Weights of a small GPT-style language model, trained from scratch on English Wikipedia.
Training: a variant of Adam for these matrices, 908M tokens.
MLP neurons of a small language model. Each row is named by its layer, matrix (gate and up: input weights; down: output weights) and neuron, and shows model dimensions 16-143. Each number is 128 + 24 x the weight over its row's rms, rounded and kept within 0 to 255. A neuron's up and down rows have the sign that makes its largest values positive.
After each neuron's rows, "fires on" lists the tokens most often at its 100 highest values on Wikipedia text that the model never trained on. A number after a token or word is its count.

L4.gate1780 [145 124  95 149 105 102 136 111 130 138 103 141 112 142 111 127 119 111 122 146 137 116 139 147 129 139  53 142 136 123 165  55 114 103  92 158 134 160 108 116 129 124 136 140 101 173 123 142 111 166 105 121 122 141 127 123 135 162 123 157  86 155 109 103 106  86 129 142 153  96 115 130 116 139 173 160 107 139 114 113 157 104 117 139 126 115 160 149 125 154 127 129 108 187 110 167  96  69 110 143 124 145  86 144  91 103 104 158 145 131 106 130 164 124 111 133 105 140  79  80 130 145 143 109 135 167 130 132]
L4.up1780 [159 126 150 132 135 132 149 109 127 119  75 131 138 145 143 138 128 123 122 131 170 118 118  73 141 128  88 141 140 121  86  80 153 126 143 125 125 153 119 130 124 112 118 126 160 129 131 149  91 138 137 119 118  99 124 158 108 169 135 152 122 128 126 138 128 117 158 107 122 127 124 151  90 141 137 119 128 136 156 113 130 126 142 118  90 108 105 135  90 104 114 158 177 156 111 175 143 125 120 128 125 162 143 135 159 118 125 125 154 162 106 118 129 104 152 124 167 150 193 184 145 119 128 107 139 149 138 121]
L4.down1780 [133 139 136  89 127 195 170 155 138 182 140  78 126 119  98 156 140 160 129 150 131 157 105 139 111 144  98 101 164  82 147 111 133 147 154 128  97 116  82 148 104 143 114 161 156 110 111 131  86 139 145  84 106  96 121 122  81 164  93 133 125 149 108  93 118 100 171 106  63 141 153 127 125 114 119 129 131 156 128 129 113 118 169 126 119 126 158 106  99 157 101 130 157 153 135 153 143 151 135 124 153 130 115 166 147  94 114 143 107 123 127 133 137 136 183 101 156 127 171 138 127  82 133 164  89 122 163 108]
fires on: " and" 31, " as" 12, " |" 7, ")" 6, ")," 6, "\"" 5

L4.gate2278 [132 137 112 152 133 125 149 146  91 126 128 151 121 147 106 160 154 134 102 130 127 163 183 135  67 119 146 107 135 160 176 155 166 116 131 141 164 137 157 118 188 127 118 105 122 140 139 136 111 129  90 139 128 162 143 108  80 145 179 141 137 171 165 122 149 103 131 142 114 130  98 107 124 142  94 148 140  89 132  87 114 143 112 152 157 138 156 108 152 113 125 148 156 140 140 126  84 108  93 147 116 139 101 143 147 131 110 115 106 133  65 130 130 115 156 116  84 120 120 124 141 170 151 111 163 114 151 136]
L4.up2278 [109  86 133 130  98 124  98 131 166 161 136 131 121 118 146 120  96 141 127 124 143 106 126 148 160 153  97 148 205 104 117 138 120 141 113 134 118 139  85 144 118 159 155 151 108  90 132 110 153  80 150  94 133  72 146 180 103 122 119 141  95 126 124 140 143 184 138 129 124 118  96  96 151 164 139 121 134 106  95 148 161 137 148 123 114 152 107 149  95 154 152 135 105 124 116 124 162 134 167 132 121 150 126 136 140 104 159 140  76 123 123 129 170 135 126 127 149 116 127 143 138  97 113 104  96 108 150 113]
L4.down2278 [154 133 145 134 151 129 173 131  68 125 122 171 107 131 104 140 130 182 181 131 107 128 142 122  98 116 196 152 124 154 154 100  98 100 134 107 120 133 157  97 167 128 162 114 144 115 123 127 139 123 124 119 117 145 156 107  97 132 132 119 124 151 168 133 134  98 104 146 162 123 144 110 120 154  83 116 126 104 106 106  99  95  87 150 123 128 113  96 147 106  81 115 143  85 151 157  76 116 106 123 106 151 133 148 105 141 120 136  95 148 127 119 115  85 157  92 133  83 156 134 122 168 136  94 147  96 157 126]
fires on: "o" 27, "u" 6, "ire" 5, "ree" 4, "ake" 4, "iki" 4

L4.gate1616 [138 106 125  99 168  75 144 158 131 116 127 151 150 146 115 104 107  91  63 110 130 127 152 151 148 141 121 103 129 158 147 118 127 113 149 107 168 153 110 149 165 137 108 104 139 115 140 135 114 180 125 159  99 140 131 131 127 145 114 176 127 137 172 129 107 118 110 119 104 138 113 123 118 201 165 152 130 120 104 128 127 170 173 127 154 178 139 122 140 119 115 111  88 117  95 152  99 104 121 121 133 139 103 171 104 126 127  96 165 133 143 151 104  84  98 108 136 112 133 133 143 115 176 115 158 108 121 121]
L4.up1616 [125 155 130 107  92  82 136 207  95 135 132  89 106 180 106 154 135 139 104 128 115 166 148 138 137 160 163 136 139 119  99 108 151 123 137 123 152 152 122 130 164 156 133 142  81 116 135 128 136 121 163 118 129 116 169 147  95 148 123 124 149 118 163 191 136 174 120 132 133 137 107 147 135 171 115 125 116 125 118  86 145 175 149 125 153 137 149 140 110 144  95 118 145 128  98 148 161 106 144  79 122 132 129 155 118 123 127 172 105 139 123 145 131  87 164 125 145 114  84  94 142  98 130 133 101  80 123  87]
L4.down1616 [152 110 123 121 104 127 110 210 143 146 148  73 117 147 142 150 121 153  92 148  86 156  96 186 155 104 133 106 136 100 113 126 163 100 107 137 140 110 116 112 123 139 127 179 130 107 115 144 173 147 133  75  93 121 138 125 132 102 147 103  97 125 124 166 116 140 143 135 146 149 130 103 137 127  97 158  68 148  97  97 160 149 155 150 144 125 134 143 127 142  90 141 128  95 118 144 161 147 134 101  99 116 138 141 153 121 176 138 127 142 135 150 148  85 158 158 103 104 105 116 133 137  99 102 106 106 122 130]
fires on: " |" 70, "\n" 12, " -" 9, " as" 6

L4.gate427 [ 93  95 139 147 108 156 109 142 142 118 116 139 143 145 150 140 136 139 119  88 146 147 128 185 118  99 112 104 128 136 114 201 120 137 119 139 137 170 145 113 132 128 111 106 157 136 126  91 164 122 124 172 136 106 147 147 159 115 164 118  67 150 142 110 109 120 114 159 172 102 132 155 167 137 120 125 124  91 132 186 112 121 131 106 137  80 135 119  90 107 151 103 128 145 170 123 127 180  88 124 105 138 135  66 132 114 107 128 152 121 102 131 129 141 113 145 125 139 119 127 106 138 145 118 114 165 105 119]
L4.up427 [129 183 138  83 121 138 118 127 139 151 131 111 120 138  87 115  81 145 140 141 134 169 105  94 151 137 139 106  98 116 126 119 125 105  39  78  84 163 102  98 124 110 110 117 108 120 141  95 130 147 141 138 137  92 130 139  78  93 129 120 131 167 118 151  73 151 130 138 158 134  62 119 150 114 168 130 147 141 127  76 166 134 153 104 108 116 121 102 119 105  65 132  85 173 121 143 151 139 127 106  96 126 135 114  99 131 125 148 145 160 121 104 135 126 140 145  83 122  93 104 164 130 129 124 124 116 174  99]
L4.down427 [174 140 150 153 152 111 140 135 116 146 136 114 113 134 162 128 141 160 136 115  87 110 138 115  98  86 190 126 149 150 120 149 116 136 137 118 149 146 157 161 144 112 139 102 119  80 111 106 118 145 160 126 138 103 139 151 123 121 106 145 137 155 131 174 114 146 121 136 170 173 144 134 157 119 126 164 118 146 133 170 149 152 108  85 148 149 143 110 117 129  92 169 133 120 110 170 147 150 125 129 119 144 130 102 123 152 105 130  87 130 133 115 132 110 137 143 173 157  88 131 151 127 138 130 103 117 135 137]
fires on: "'" 40, " 0;" 11, "op" 9, " of" 8, "'," 5

L4.gate10 [118 116 101 178 100 107 160 124 118 107 122 103 147  99 133 122 143 151 126 128 145 123 179 124 128 178 116 100  90  90 121 117 130 140 110 111 140 103 127 103  93 133 143 162 119 179 128 130 103 140 128 114 117 151 132 147  54 127 139 148  94 183  88  84 131 139  74 130 108  82 113 145  98 145 112 149  92 109 147 138 147 191 149 152 124 122 117 101 120 153 124 164 166 123 145 205 101 107 123 122  97 112 135 142 106 137 145 153 138 103 143 199 175 102 143  88 166 113  88 131 131 160 141 100 163 113 136 156]
L4.up10 [112 150  90 162 122 108 149 132  79 160 119 118 115 133 127 115 169 144 133 125  94  94 145 128 110 127 133 111 125 152  95  94 126  98 116 123 125 158 179 113 119 126 136 143 156 124 111 144 111 126 108 100 138 155  93 125  93  77 126  88 126 154  96 111 111 124 155 159 167 124 110 106 126 130 130 150 155 151 197  84 136 133 141 134  84 115 157 109 131 119  85 134 159  90 141 128 107 125 125  98 126 149 146 108 110 124 147 146 108  87 111 144 129 132  88 141 121 116  62 104 152 130 111  86 112 118 132 133]
L4.down10 [137 144 165 153  97 167 121 108 105 159 115 138 134 121 138 157 172 110 128 151  96  82 123  94 168 136 104 119  98 115 104 136 115 149  94 167 134 108 169 106 104 142 119 145 104 113 119 134 136 146 138 110  76 139 128 113  86 118 150 138 122 137 155 123  97 119 112 129 153 114 105 111 125 146 159 142 142 121 181 144 120 116 122 196 140  98 130 111 114 124 114 122 121 140  70 152  93 193 124 153  97 140 130 140 172 112 145 115 130 115 104  75 107 137 106 159 185 137 111 118 107 148 126 134 149 116 118 162]
fires on: "\n" 32, " is" 26, " has" 12, " can" 5, " are" 5

L4.gate165 [149 134 102 124 119 142  82 156 101 133 134 140 136 173 112 144 145 135 119 120 137 107 113 155 121 127 127  93  99 158 181 152 157 114  73 142 171 138 108 101 116 121 142 122  87 178 121 149 132 142  98 117 121 109 123 166 162 120 118 144  85 143 155  92 144 119  89 105 136  85  99  99 128 112 118 154 136 167 142 115 149 160  91 122 122 134 159  76 151  91 105 129 154  83 136  99 143 172 122 127 150 122  95 162 121 115  86 124  94 158 110 171 110 122 109 179 117 148 185 107 138 104 194 126 148 134 130  63]
L4.up165 [ 97 124 141  79 118 136 102 118 156  84 133  99 120 132 135 120 128 131 114 111 102 118 101 127  79  89 142  93 142 129 127 134 109  52 185 116 142 112 145  90 119 148 140 126 148 107 128 125 165 108  92 112 145 142 108 147 153 143 155 141  94 127 152 134 104 132  95 139  87 158  95 117 148 124 127 168 158 102 177  91  84 135 149 118 148  90 132 101 128 120 123 121 137 142 173 124 130 133 110  88 187 164 140 152 154 122 147 120 176 127 136  94 111 156 101 143 168 130 153 111 153 148 120 176 139 153 103 107]
L4.down165 [140 151 145 147 122 132 137 137 158  79 121 125 139 150 132 140  86 126 142 133 120  66 107 120 106 133 138 119  79 179  98  89 109 181 123 162 125  76 129  92 148 136 133 142 141 118 117 125 100 136 142 117  86 161  97 115 125  97  90 140 148 120 125 132 147 147 104 167 160 127 104 114 131 109  89 141 150 159 104 130 108 150 100 129 108 109 118  99 147 137 133 144 110  70 138 142 121 157 130 129 180  90 157 155 146 135 146  81 111 126 141 105 121 163 147  96 141 139 148 134 169 106 100 127 153 151 126 124]
fires on: " |" 64, " 5," 6, " 26;" 5, " 9," 4

L4.gate2210 [104 107 145 122 115 147 191 126 140 127 129 189 147 156 165 126 152 124 143 174 116 137 125 123 138 146 111 112 132 199 129 103 135 146 148 104 129 126 137 140 172 153 125 115  97 120 144 121 122 130 146 163 109 120 177  72 147 148 147 139 121 145 141 131 103 100 150 137 129 104 103 150 133 144 139 112 132  96 132 165 115 138 116  42 104 100  96  97 124 132 137  93 139 119 157 143 119 103  77 152 146 146 126 114  82 139 102 123 137 112 132 167  99 106  82  90 102 122  91 123 176 123 139 131 142 144 131 127]
L4.up2210 [ 88 159 148 109 154 138 175  49 105 114 125  97 117 101 138 135 110 119 106 133 159  94 136 111 154 108 114 127 150  74 102 123 144 114 112 113 134 132  99 138 122 137 149 123 130 151 159 145 129 123 132 150 144 133 115 136 123 131 153 112  77  72 167 138 135 148 136  89 126 130 103 102 122 138 121 125 112 177 114 114 165 111 156 113 137 103 120 138 115 130 137 120 137  92 110 109 116 147 208 142 155 136 135 104 133 125 107 140 159 148 126 112 138 180 116 105 110 149 132 121  79 160 102 154 114 154 152 127]
L4.down2210 [116 138 136 115 142 164  85 127 105 142 121 165 124 157 159 128 136 138 131  86 140 172 129 172  92 145 151 170 154 112 122 138 106 129 124 127 154 143 160 131 168 104 134 146 114  87 124 135 122 130 135 137 132 116 133 144 130 198 107 159 110 118 128 102 130 101 149  99 155 145 161 152 107 120 169 116 141 126 129 111 147  94 123 102 132 167 155 143 106 154 143 115 145 130 109 136  90 135 127 186 147 124 144 119 132  90 145 116  91 123 130 163  95 146 118  86 142 146 129 132 156 160 128  86  97 141 103 185]
fires on: "'" 46, "\"" 6, " States" 4

L4.gate3071 [142 117 149 144  96 173 136 114 137 124 147 128 177 121 124 143 123  80 142  94 151 117 101 100 178 129 124 117  87 120 132 101 145 122 148 132 103 161 149 103 136 154 112  70 100 164 100 101 134 157 139 149 116 137  98 140 129  78 155 147 136 162 132 168 122 131 111 130 136  55 119 106 114 106 130 126 127 118 146 145 111 143 136 106 114 144 159 133 129 138 143 108 160 161 163 114 129 124 159 136  93 135 170 103 138 111 135  91 150 125 146 152 120 128 141 159 117 122 164  99 137 148 164  84 129 127 116  92]
L4.up3071 [164 109 158 161  97 126 161 114 170 146 100 116 137 146 137 147 151 100 131 105  91 124 130 142 138 100  79 126 112 119 142 138 120  65  86 116 145 108 112 148 113 115 165 135 148 170 119 126  94 102 123 116 118  98 150 136 152 161 178 114 133 144 138 108 157 146 100 134 144  92 124 136  98 139 150 130 159 182  71 135 198 128 166 153 143 124 155 198 140 136 123 121 169 140 165 133 143 129 146 154 101 105 100 164 124 106 127 149 119 131 113 110 119 124 148 153 140 101  88 106  47 129 110 123  78 105 148 134]
L4.down3071 [142 129 122 117 123 132 139 109  78 124 150 128 147  77 104 168 109 142 199 149 119 108 123 156 116 158 134 167 131  95 141  99 104 126 117 122 170 126 158 145 154 153 126 116 100  74  98 153 122 114 130  94 135 180 152 141 111  67 104 147 133 129 146 105  77  82 141 161 133 169 143 154 132 126  95 109 164 117 152 101 155 119 120 128 137 133 113 147 128 155 112 125  86 140 126 129 137  97  83 135 165 113 137 118 100 183 139 157 128 134 127 108  49 106 109 105 126 141  89 151 120  82 107 152 157 106 107 147]
fires on: "\n" 40, " In" 7, "In" 7, " in" 5, " |" 4

L4.gate1718 [ 93 152 121 100 175 139 126 164 136 113 133 126 167 147 123 128 125  86 147 121 145 106 112 139 131 148  85  56 123 124 142 125  48 100 165 149 150 116 140 117 114  83 134 144  87 146 130 114 147 107 133 141 114 156 112 113  94 141 155 109 125 124 105 148 132  88 116 127 157 116 126 115 150 175 138 144 115 139 120 134  97 111 111 101 144 132 134 149 140  97 137  99 137  95  99  93 125 101 122 120 136 152 135 134 109 131  91 113 137 177 129 128 131 128 113  84 144 146 134  87  98 106 128 127 159 159 131 131]
L4.up1718 [156 165 114  86 179 101 139 151 148  98 129 162 103 147 104 142 129 115 136 117  79 201 141 170 112 149 122 144 108 139 162 109  97 118 119 130 107 213 116 143 143 144 127  84 104 143 127 151 130 134 126 133 110 127  96  92  71 135 152 146 144 154  96  96 138 121  87 137  85 150 136 102 150 113 139 140  82 148 173 143 123 144 116 176 135 148 139 144 137 126 112 130 121 156 125 137 131 140 125 102 125  90 107 105  82 102 107 113 151 162 126 116 142 125 106 147 138 149 136 134 133 107 144 109 108 134 132 128]
L4.down1718 [129 164 141 122 143 163 104 173 153 148 143 113 143 132  96 134  80 192 110  97 140 111 154 159 148 131 145 115 100 138 138 106  91  85  89 121  84 145  35 144 118 160  88 128 110 125 123 132 154 155 155 149 100 110 137 117 114 150 103  86 149 152  95 147 134 153 149 140 105 145 115 107 164 127 136 139 157 210 126 172 131 194 134 152 134 113 144 188 133 126 128 163 121 101 110 125  90 132 161 136 131 104 136 129 122 153 179 117 117  94 160 130 133 126 106 169 124 157 142 129 118 146 128 135 130 142 130 132]
fires on: " |" 57, " 28;" 4

L4.gate283 [156 148 144 136  70 134 112 122 133 132 121 108 123 171 152 115 121 171 141 152  92 106 133 129 141 158 102  99 130 116 132 128 119 105 156 174  82 118 145  83 121 120 162 119 115 100 132 180 177 152 114 126 133 162  96 115 136 108 139 145 142 122  94 125 101 129 138  84 128 146 128 136  91 132  85 142 151 151 146 123 121 122 105 146  92 127 155  79 156 146 181 153 148 123 111 132  88 140 105 189 119 156 156 160 150 128 116 149 127 155 136 141 135 117 172 100 154 150 140 109 144 130 131 111 151 142 133 114]
L4.up283 [122 117 107 117  91 143 124 101 128 147 120 111 104 145 122 158  95 149 100 132  74 103 154 152  95 130 159 134 109  90 114 143 133  99 133  90 122 181 129 112 120 118 103 128 107 121 152 206 120 106 121  89 131 147 133 108 162 134 120 116 127  79 120 161 100 136 123 115  97 109 118 125 128 138 120 131 157 139 142  95 109 120 136 116 145 102 105 100 137 142 136 110  91 150 118 170 137 138  69 121  96 152 144 120 160 121 168 128 119 113 140  91 127 120 137 158 216 123 112 133 140 157 161 118 154 155  98 131]
L4.down283 [132 121 155 146 115 136 114 125 133 130 111 137 112 125 126 150 122 143 168 103 112 137  96 121 145  98 105 135 156 144 108 142 171 154 170 134 121 132 178 124 104 132  63 122 174 117 112 158 163 136 107 110 143 143 115 121 149 122 116 169 159 147 109 129 113 149 115 126 133 117  95  86 181 106 121 127 110 135 138 122  75  87 174 125 117 131 136 116 147  99 154 161 176  91 129 169 150  82 116 145 123 143 158 156 122 127 132  98 120 124 123 121 137 150 151 128 115 101 122 148 150 127 129 120 138 130 115 129]
fires on: " |" 44, ";" 8, "l" 4, " 2" 4

L4.gate2864 [123 166 106 130 119 103 145 107 127 155 136 146 153 141  87 118 113 117 127 132 122 139 100 140 145 117 114 102 138 115 139 138 110 138 135 126  94  70 123 137 176  74 125 144 119 106 136 153 160 155 120 128 146 177  92 124 100  85 113  96 155 119 111 147 121 187 126 119 112  89 104 120 128 151 140 127 167 128 134  77 112  79 132 133 100 156 131 132 133  99 116 175 156 105 168 109 107 105 122 168 103 118 125 126 127 115 171 121  99 113 149 163 114 132  97 166 133 136 120 144  98 147 137  93 105 139 108 127]
L4.up2864 [ 93 117 183 101 133 139  91 117 112 167 147 141 130 110 114 144 137 113 165 128 156 116 113 128 136 134 116 123  97 130 157 154 108 143 179 135 137  98 131  77 149 107 128 129 116 169 112 143 122 156 164 119 146 186 131  68 140  91 141 127 166 168 151 126  93 167 161 106 120 132 129 139 118 135 129 110  98 130 110 122 119 124 133 135 129 164 160  99 113  98 135 142 133  98 164  61 130  67  94 143 115 135 131 151 106 114 147 116 129 151 144 118 169 150 144 113 146 106 142 115  87 155 120 104 113 110 129 137]
L4.down2864 [147 165 142 139 110 105 115 125 133 122 144 128 177 110 120 123 105  94 108 114 133  93 123 151 157 112 129 110 119 115 142 122 149 142 107  89 170 127 115 115 123 153 159 155 155 158 122 127 137  98 116 124 126  94 102 145 151 146 160 122  96 124 121 117 130 151 117 113 151 195 122 135 162 144 135 142 118 130 114 145 111 158 100  95 128 175 167  90 146 142 152 123 118 120 128 101 120 122  50 112  88 126  99 166 150 132 153 201  87 147  97 148 125 132 151 149 118 144 111 102 112 129  76 132 143 116 115 153]
fires on: " |" 45, "|" 6

L4.gate529 [130 127 118 127  90 160 137 138 130 162 194 120 145  93 121 158 143 106 138 172 134 154 133 117 161 164 152 146 134 120 103 107 153 106 114 118 116 108 122 101 175 105 160 128 104 116 148  90 133 149 128 124 131 133 121 113 147 114 143 148 108 106 119 153 105 128 116 154 111  80 145 132 101 155 128  87  99 103 122 151 138 166 119 129 141 148 158 135 125 151 156 140 168 144 140  79  82 130 146 162 114 100 149 135  92 127 159 140 100  99 153 179 158 117 114 103 140 109  93 136 150 151 136 124 131 167 115  67]
L4.up529 [142 136  87 138 144 163  96 129  84 170 137 136 158 111 131 194 114 133 136 130 131 124 102 145 145 136 117 155 161 165 117  70 119 137  94 135 133 194 138 114 167 147 172 117 135 112 149 138 140 119 154  82  85 160  87 144 143 110 119 100 113  98  75 155 139 105 126 117 136 122 134 131  92  89  98 130 121  97 127 121  98 134 101 116 147 129 134 160 100 133 115 140 163 130 154  77  97 131 115 123 113  91 107 155 108 107 210 106 117 135 140 133 126 122 189 159 111  98 132 124 104 158 160 148 112 151 122 135]
L4.down529 [ 84 163 137 144 104 148 114 110 102 167 103 160 138  83  83  95 129 138 146 132 133  82 117 113 127 121 128 131 106 138 130 122 104 159 161 120 131  97 145 118 115 141 131 130  88 187 121 139 140  98 120 121 123 172  94 157 128 112 101 133 144 148 138  90 119 112 148 134 146 157 120 152 117 109 101 161 148 126 182  71 167 117 113 106 112 191  94 111 158 133 136 127 136 138 125 156 112 154 128 140 129 115 140 159 110 110 103 136 124 161 151 108 109 103 140 105 136 135 126 117 147  99 137  97  89  85 115 131]
fires on: " a" 49, " A" 6, "\n" 4

L4.gate93 [ 89 152 141 154 120 150 129 101 169  81 124 134 130 164 177 145 154 106 142 147 117 155 113 126 134 138 105  88 108 139 136 121 122 154 185 151 123 134 114  59 132 124 147 139 185 164 158 150 133 149 118 139 135 138 153 100 188 140 128 130  74 149 134 140 147 126  86 143 102 107 126  89 132 136 128 147 109 122 185 142 104 128 130 111 113 106 162 119 133 126 103 137 192 124 141 123 144 114 114 102 135 125 135 125 133 120 114  94 192  98 146 111 133 158 145 106 133  80 116 161 114 120  97 130 144 132 122 155]
L4.up93 [111 169 119 164 149 149  91 126 139 139  99 143 146 143 152  84 117 199 124 125  87 144 125 125 152 108 104 121 127 159 102 122 125  88 111 139 149 150  95 110 127 140 104 156  51 119 102 133 128 103 102  89 152 167 109 120 124 101 107 140 131 114 138  91 158 106 153 132 138 131  98  90  96 126 163 139 108 132 118 100 128 131 153 125 150 104 140 120 133 101 132 160 115 150 142 116 102 116 110 105  88 117 133 130 118 143 124 107 119 125 104 117 138 171 128 146 110 106 137 135 103  86 123 132 118 140 159 137]
L4.down93 [138 133 164 131 124 120 116 102 116  91 110 133 158 125 108 141 112 168 117 120 124 100 151 123 156 119 108 136  94 102 111 123 167 133  94 124 135 156 124 125 110 117  92 123 120 142 135 135 131 121 167 154  72 112 161 144 107  98  72 150 118  91 161 101 139 162 111 121 145 112 113 148 100 120 148 127 123 149 127 159 111 141 135 161 130  98  97 120 189 135  76 169 162 156 159 123 152 108 131 120 143 104 157 156 123 113 111 134  93 123 112 120 100 179 123 131 108 110 163 111 107 147 122 139 182 167 126 125]
fires on: " |" 56, " /" 9, " after" 4, " as" 4

L4.gate2811 [125 119 113 129 125  96 138 156 117 125 136 145 139 109 119  97 147 119 118 144  93 115 105 152 146 149  90 120 145 158  95 103 120  98 155 125  84 170 118 122 173 108 146 124 143 141 100 115 149 174 128 157 170 120 127 108  95 108 132 122 127 129 133 111  69 124 102 129 124  98  87 146 112 176 120 128 151  90 167 142 118 130 115 113 115 132  74  98 130 144 145 152 131 130 161 117 134 122 170 127 146 107 122 134  71 172 147 114 145 149 131 169  93 175  99 112 122 102  96  76 102 100 130  98 161  98 125 161]
L4.up2811 [123 154 139 171 135 122 118 155  97 106 131 146 120  92 190 111 149 157 128 146  70 136  94 143 177 131 123 111 130 157  79  87 130 153 130  92 117 137 115 182 188 127 145 125  92  92 163 122 166  95 139 109  98 113 111 109 164 117 151 103  84 135 130  88 132  99 138 142 180 124 137 166  97 162 115 119 168 146 125 149 126 136 123  96 130  66 127  78 136 147 121 150 157 135 180 123 135 136 129 113 124 166 143  86 121 141 165 106 166 153 120 165 157 170 148 114 123 123  97 103 105 163 141 146 160 103 130 176]
L4.down2811 [112 112 110 144 101 111 151  98 140 168 150 137 114 135 104 111 136 136 147 133 116 124 137 132 103 140  97 138 128  50 101 148 124 134 110 139 144 107 134 122 127 141 133  85 109 134 163 117 144 120 110 124 117 158 119 122 136 136 161 145 136 129 123 111 141 158 149 131 156 136 112 105  78 130 144 125 114 152  79 106 122 106 137 130 150 114 116 137 138  92 110 146 153 166 174 133 152 124  91 115  98 171 152 141 146  55 126 157 119 144 134 144 161  78 106 134 129  92 126 158 132 140 102 168 102 115 120  83]
fires on: "\n" 40, " in" 13, "s." 4

L4.gate1287 [130 127 146  91 102 110 132  86 101 121 136 127 109 117 122 132 119 139  86 143 151 173 156 104 133 163 107 119 157 182 119  78  87  94 175 120  77 138 116 161 107 114 127 122 103 144 139 111 177 189 132 137 131 127 103  98 136 121 137 145  78 180 147 123 103 166 111 103  76 128 116 128 131  91 110 160  98 113 151 165 126 118  78 126 148 152 168 105 111  92 110 138  88 119 156 149 142 141 190  96 131 165 173 152 113 161  80 120 101 116 123 151 146 154 155  94 121 102 158 174  95 153 150 103 117 122  90 116]
L4.up1287 [166 152 106 137 106 148 151 154 117 155 124 134 105 132  94 152 117 125 103 130 121 143 113 128  89 136 130 133 128 118 158  99  79 150 133 120 118 116 115 140 114 134  91 121 115  82  86 127 148 118 162 167 142 131 158 131  97 114 101 155 136  91 112 130 121 131  89 126 176 117 130 114 163 100 102 128 154 126 119 128 154 126 123 132 183 137 129 106 156 149 110  98 112  99 139  96 169 115  86 163 124  92 141 125 134  60 158  91 112 128 171 140 144 123 128 137 129 135 151  91 132 169 140 122 111 110 150 137]
L4.down1287 [103 160 109 113 144 127 148 160 139 187 148 107  92 103 146 131 101 123 170 147 112 140  99 123 140 135  90 138 102 141  94 145 165 125 144 114  98 138 134  98 139 158 149 153  89 133 136 113 154 159 155 123 130 117 142  92 158 119 108 114 141  98 104 147 163 157 125 137 149 133 111 160  98  91  93 152 139 134 166  75 131 111 148 117 118 166  85 128 144  99 145 140 124 148 118 107 103 113 105  84 108 111 165 105 106 164 137  69 146 111 124 143 139 132 166 129 119 129 167 143  96 147 102 150 111 107 184 145]
fires on: " |" 43, "-" 12, "av" 7, "ir" 5, "v" 4

L4.gate1928 [139 139 164 158 122 154 145 142 156 151 174 122 149 123 151 146 118 114 113 158 124 138 128 132 198 153 100 138  92 140  90 156  74 134 166 147 157  86 146  77 154 120 145 156 144 129 166 103 149 141 107 121 124  95 116 150 133  97 139 142 145 121 120 161 134 132  93 146 140 123 144 128 160 107 141 147  89 144  96 145 107 187  59 138 124 140 132 135 121  95 147 174 133 119 147  93 145 130 113 107  97  95 152 133 135 127 146 134 132 129 156 116 150 157 107 144 101 125 115  85  99  99 134 109 100 105 121 118]
L4.up1928 [165 111  65 145 149 119 136  94 120 101  50 156 122 116  89 126 137 131 104 114 160 136 118 117 108 142 143 106 111 158 107 118 100 126 144 145 106 148 143 143  98 134 157 134 109 127 119 186  66 127 125 130 134 165 116 151  97 172 151 134 125 124 155  98 136 132 118 123 137 125 137  73 147 109 123 166 102 110 106 112 121 109 124 153 134  84 123 109 154  58 109 117 175 115 101 135 122 111 148 122 137 108 138 141 107  90 132  94 155 173 140 140 132  78 172 140 119 175 124 127 148 163 124 154 147 156 137  97]
L4.down1928 [124 127 133 150 120 142 102 161 152 124 200 104 132 127 132 135 116 152 129 137 143 133 122 126 160 123 128 134 166 110 154 137 131 150 158 168 134 106 111 121 138 104 163 174 129 145 167  99 146 104 121  53 110  78 149 105 123  96 104 122 131  98 108 137 120 140 122 145 127 177 120 181 167 130 138 103 105 162 113 168 135 116 120 102 111 136 117 170  99 131 150 139  90 124  98 132 179 152 125 128 130 110 132 122 132 120 104 122 133 124 165 126 123 168  90 171 129 117 163  89 114  93 119 112  95 113 112 142]
fires on: " |" 70, " /" 5

L4.gate2700 [ 82  95 125 114 148 136 103 158 107 172 125 156 111 138 106 131 126 165 125 115  95 115 130 114 114 138 148 156 120  96 119 146 174 141 128 122 119  98 147  99 132 131 138 127 160 158 153 105 170 145 131 110 160 167  66 145 127 123 141 117 129 198 114 121 147  85 143 145 129 140 110  87 157 136 106 124 148  94 165 126 142 149 133 146 137  92 104 122 117 105 142  94 127 135 111 135 131 171 114 151 153 111 131 103 137 120 134 128 132 103 137 152 113 106 121 107 195 102 139 173 122 108 126 123 109 152 145 113]
L4.up2700 [117 125 156 135 101 183  69 160 147 130 142 165  95 125 135 139 133  66 160 112 135 115 102 123 137  94 129 131 126  96 151 169 144 106 189 134 151 158 120  96 146 107 124 135 151 126 140 132 130 134 120 130 128 130 103 124 116 112 131 142  99 149 137 136 133 166  92 150  95 136 104 147 139 141 110 165 139 116 144 101 161 117 128 127 126 103 135 124 131 138 135 122 154 107 125 135 166 113 126 122 130 115 158 119 171 131 155  91 127 111 140 100 121 109 117 112 150 185 137 165 131 146 104  97 145  94 139 136]
L4.down2700 [139 126 115 143 131  93 151 131 106 157 122 137 118 112 154 147 185 102 132 113 154 115 127 129 132 124 149 121 100 117 124 125 144 156 172 124 142  95 143 150 148 106 139 161 136 130 106 137 129  94 138  84 132  95 141 130 148 136 129 121  97 136 120 118 163 131 176 120 111  37 111 121 131 113 128 142 109 125  93 181 109 105  77 132 131 118 189  93 133 117 137 134 155 137 150 149 179  86  70  83 129 145 159 169 132  94 131 116  75 141 132 146 114  98 138 156 135 140  98 155 174 147 108  99 141  82 126 136]
fires on: " |" 51, " language" 5, " Mah" 4